config = dict(
    n_layer=14,
    head_dim=64,
    vocab_size=50257,
    norm_place='post',
    init='trunc',
    init_std_o=0.0,
    lr_mult_o=1.52,
    beta1=0.95,
    schedule='wsd',
    decay_fraction=0.257,
    batch_tokens=131072,
    train_tokens=1452000000,
    steps=11078,
)
MLP neurons of a small language model. Each row is named by its layer, matrix (up: input weights) and neuron, and shows model dimensions 64-319. Each number is 128 + 32 x the weight over its row's rms, rounded and kept within 0 to 255. Numbers have three digits each.
After each neuron's rows, "fires after" lists the tokens most often just before its 100 highest values on Wikipedia text that the model never trained on; "fires in" lists the words (lower case) most often at its 100 highest values on Wikipedia text that the model never trained on. A number after a token or word is its count.

L6.up26:109083151072087126105095117168101108147137090117143144121118082172119139115157186152150144132175148137136175124132086128160137162156069152066165111146117109113165170146171129134152174116073101094081190159171144137069068130126187178125161097148119153105153120133138124138119079121164100077156117140142135132078143116126121090158132130101032154145127172156162139133168150190104129173180039160105121090096122070088125076173180101137101120142141126090100098162138097131083140121130171116166078154131105143109121133203183094064177168139097035155156160148060131164101116083106155172089116134117166145119119133123106154085167161135135113121101192137133119176065115149196183152107134188082133092160113144150137107149194078147118171120133081133094118127131088190128097108127162
fires after: " was" 29, " in" 10, " is" 8, " been" 4, " were" 4, " as" 4
fires in: "an" 55, "listed" 5

L6.up17:128080154133102137114190113115208109128173091119129159107086072148121117122100127130193124127177162121078116091136140173167119149170197142084133151138101183084153154162116097067123175094095127125102118132121033124146163142158163101106113085201171123115064143151178100159108110117168156173126142131142154107146122139136107129112109161077123097055116149092045108102147140091129129121133118080072130152124121098080096155148097161136112089150166091117150075154140122085168183160211142157146123149133165170143096131139162088143096175156147143129111131175139109089136099132201094135138132104142105108075152086142145098066124179105126095104138138178131139132143127114196119176165163153144140126158109099135118121190213119129104104110138169172167080123157143162142136129152080
fires after: " |" 29, " is" 13, " and" 9
fires in: "a" 55, "3" 10, "2" 7, "three" 4, "two" 4

L3.up1840:142100157131205128119156171139067125182130125153094034128167151109174128115128129141108166131130103106120191155098149106109184160139089143111103098092112160117180132166094143140133140124104179099114147131108094198162116200104203112156118116088184139135125134132160136172129193189113118118071161131141146170099118144176090112155123141106130113104185177073194126130125174092116100106177096153134134139097086084145156144154085162133179164090132131158112122080068040119112140124144106168089147150121082165164105107135111117152047113137162115130136073095079120118088153067121061139146098139114130103074155104137167185177098128155120128165115085116070167149106137149154119134144185180082113117121159166092114160170148141111143077131047104076159144113137143137133124122128112
fires after: " |" 45, "ai" 5
fires in: "0" 46, "n" 7, "n1" 4

L3.up675:165165180185079138103114175097176145159091126101096105146122155141165105138133140115135164111130129122108116134188098133106114129132134163122162184047128184113150163128159109165138176150194159157169068124143092142102088118101101116194156131110132177114115183184128132116129162148153173111155101109072154092115097133167093073086062162062107178093100161114124174118079138125161122168175123066176115124119103141121115127140157111156113062159145104115134149072144157167067149106063130243155135166104080165098109182139144130076100196112109160072119136132077112077067117147123151161159094117147121132115057157157115116112171153106155145085160132139050152104112144105126114096106108117168126142169162131126157194113114134109101170161160111154177130115171138093037166104103124
fires after: " the" 28, " Upload" 23, " The" 6
fires in: "following" 26, "file" 26, "s" 21, "issue" 5

L3.up1258:105140148143159161155147147108197150143168134131090088121171160150163086094172109129116168118111111112195124130166094095110138116107134144109169121167169144141153139131199120147104188158107163108185182151168136170095192126105130093159153171129156255127129074125110159057145133132102157127090140137125139131092117083050100096143113125131085116154131115132120118109112171183146060157133169114101153056146124156111117124104079106146157127141122119107136125185064153118130105133118109207095119149152128105175132123117123119138094142143151187193100095152176107106107131160093106152169159166081158126065119136202114156149130105133098126161143114110116141099157126120211105176104195122131106089099135109118092148135065132084138146249121087128156126142089142077104141094096111
fires after: " |" 34, " the" 15, "ped" 10, "|" 8
fires in: "team" 40, "s" 27, "tour" 10, "their" 4, "has" 4, "appeared" 4

L6.up1321:107119149100121135140118159128157117148145158158110135064183147184123086126105148141103190116120146108157151172116079126160122142135169122182116082156112163171135149124142149142111201140123155111081072118194133100166105103125131084130187097145102131104145103095123092078124060091142148107111170109138144065155142114085164167126130151177156071088163154136089125172131143136110171077138174108138106122107172165125117158135129117124094110058100132122140132079140157082138151120170118150098105187203104098058110085128117099205132133115086147155162096119176162119134127140070134152159117143171136204127153131069102120143132131229122072203113178098143065102087119124115116163088134121146134065052163137139129159136126107195126134154104125124077124087117133140173133128091122
fires after: " was" 17, " and" 14, " is" 9, " has" 8, " He" 4
fires in: "also" 47, "been" 5, "as" 4

L3.up832:148192164145132113155109108131205132143185120133060155109100125118058115137184112178115164180160124116141115104124100109082140176134147089101136106124087104120128158187066177168139109113137128113131132156121109094113106144124148165180092126101054145151153163127210145162177112185157176159124101096114093162165109144098108147106208163084121157137135145101151104120125043112174192087155091193117101115124133094168130119135020125116072150172146117146104161171114100145145145122085107189146119082125140093178156152182151140134170096136172155153101102071149156080162125123156088118107132167109116112134089163155145190150150128147130089157097136128110193194111120104097177045147120083104144130081107133135139102195144052136184140116113138127172122097144124159073121125166142
fires after: " |" 36, " a" 10, " /" 10
fires in: "1" 58, "2" 19, "0" 11

L6.up1514:123112090117150107096173136117138137138120100145083084153207140110167145117085143114131127137171079117159096160087132175154142133097168102181120128147134094125141124195104106130124138094118043194122183107157141098118077119103085116159141172042198127153108104118117150096133155111115136186158135170134159099184115080108127188124084098140135147044117123118156100068130090116118063132168148144123108179132094159170186146174116201114113170149145106158135129165134100080054178145074084107137095103143123063081065133111075125095119153132094115093140112186144123103087123149092153150125133111151142135079100149191116161094128162073074181099094100108099069169115135137162080114100122137177181164082091143063168141141146106081124086150119148086130159143134175087090073147135158
fires after: " the" 42, " The" 10, " and" 4
fires in: "most" 41, "best" 19, "top" 8

L6.up1772:130034150166121133145108040113130139123118091175096171094119125142097102160099156162104125143117103111176174043106152122119170134129155161158162111157165131192148066105079173108131116131097128170141154120171086102124089129102104102157152161127075124170097144103123114106105104147158112166140160165174102128146143108142133135109186116126158161097044163101124134060071147122131145096122137171156133084124145148173176128148047164133104137114162145240067137113139095102148129098120108138171105084092136060133160130115110089114111076113123177138143177079145134115094167150107147117117133077110067082117156100200108147153179146157105155124108074109098174149198113187098158150062181163168171109128108118123154140126128091165099093113115154187069143139097171124176084128117146
fires after: " the" 63, " at" 6, "The" 5, " The" 5
fires in: "first" 52, "second" 6, "more" 5, "least" 4

L3.up1656:161143113096130112154115115126140114142168125098128121124105135077141105107125122098141151148162130104147152032118150141182131135120122188190200137150180141158153175103120136131147157153162130133135134147117110092102079083141098150170126152025124131102135125173105179080140102144152133112185106152124089158140153152082124086101118118150138127136173075092138061116136124168120148124142127099096145109087109109134119156131137077099114155063115177150156092155066147095200125108166147090081083185046099143051127090126167145143095201141176144139077164065164175078118110151145132128117153184174115196170102143106084158085174104132160127177125170108106197135129154133147186146115086127178050091162157110079126124075066147156152142178166149088196103140127098107086165108157113
fires after: "\n" 82
fires in: "the" 50, "other" 9

L6.up162:114132140070108093125185162108151121189129175141111129148146128166134076158119145117171111114118126150132120187125164197125092122115083111160140130144086090118132136113036135135158092146137100160096095118163132063133089109085050129102138151120154146128075097108130141160154152177134153171110124143121188090158096123073082064053154129139119134124126187162122109123141167143167115117091152140118142109129111189116171133115140146183000128162144142155202126127073155127158180201126075157118133124148149162100113093039194076121106107120149194166165100145150082125115141140146154171093101130146167125093111157104137169112108136151134117115126149110151147113165153112102112136144117145154105075190111165093165095096119099193139115093087143103198205146100111125136096174106144
fires after: " and" 77
fires in: "the" 37, "some" 11, "a" 9, "each" 4, "cover" 4

L3.up198:127155167100120180158112161151104180102157074150140082108090150129135116150107150126115104125157116132146074108163131098156100107164161144080078119138131164118166202079154126144134104152187079145131078093137097098121111111057121161090096159123140094139159157100164158158121100097147142120115102117196122121093125172126128115129149100126169166116119144161156106127124124145140107169154146150121146101115160129080087095148134083099143196137152140120074102156128151109106109145072110144122065144097063105110075123123042115170221152131078103113167064112087114161181130206155141081126120129164118111120119098205059090131139155145109120077174151105092106134108140093113130120182075151117099164112096119131181082129102104114093098134103123109149100127110153102156214127144172
fires after: " the" 35, " United" 16, " v." 6
fires in: "united" 71, "states" 17, "s" 7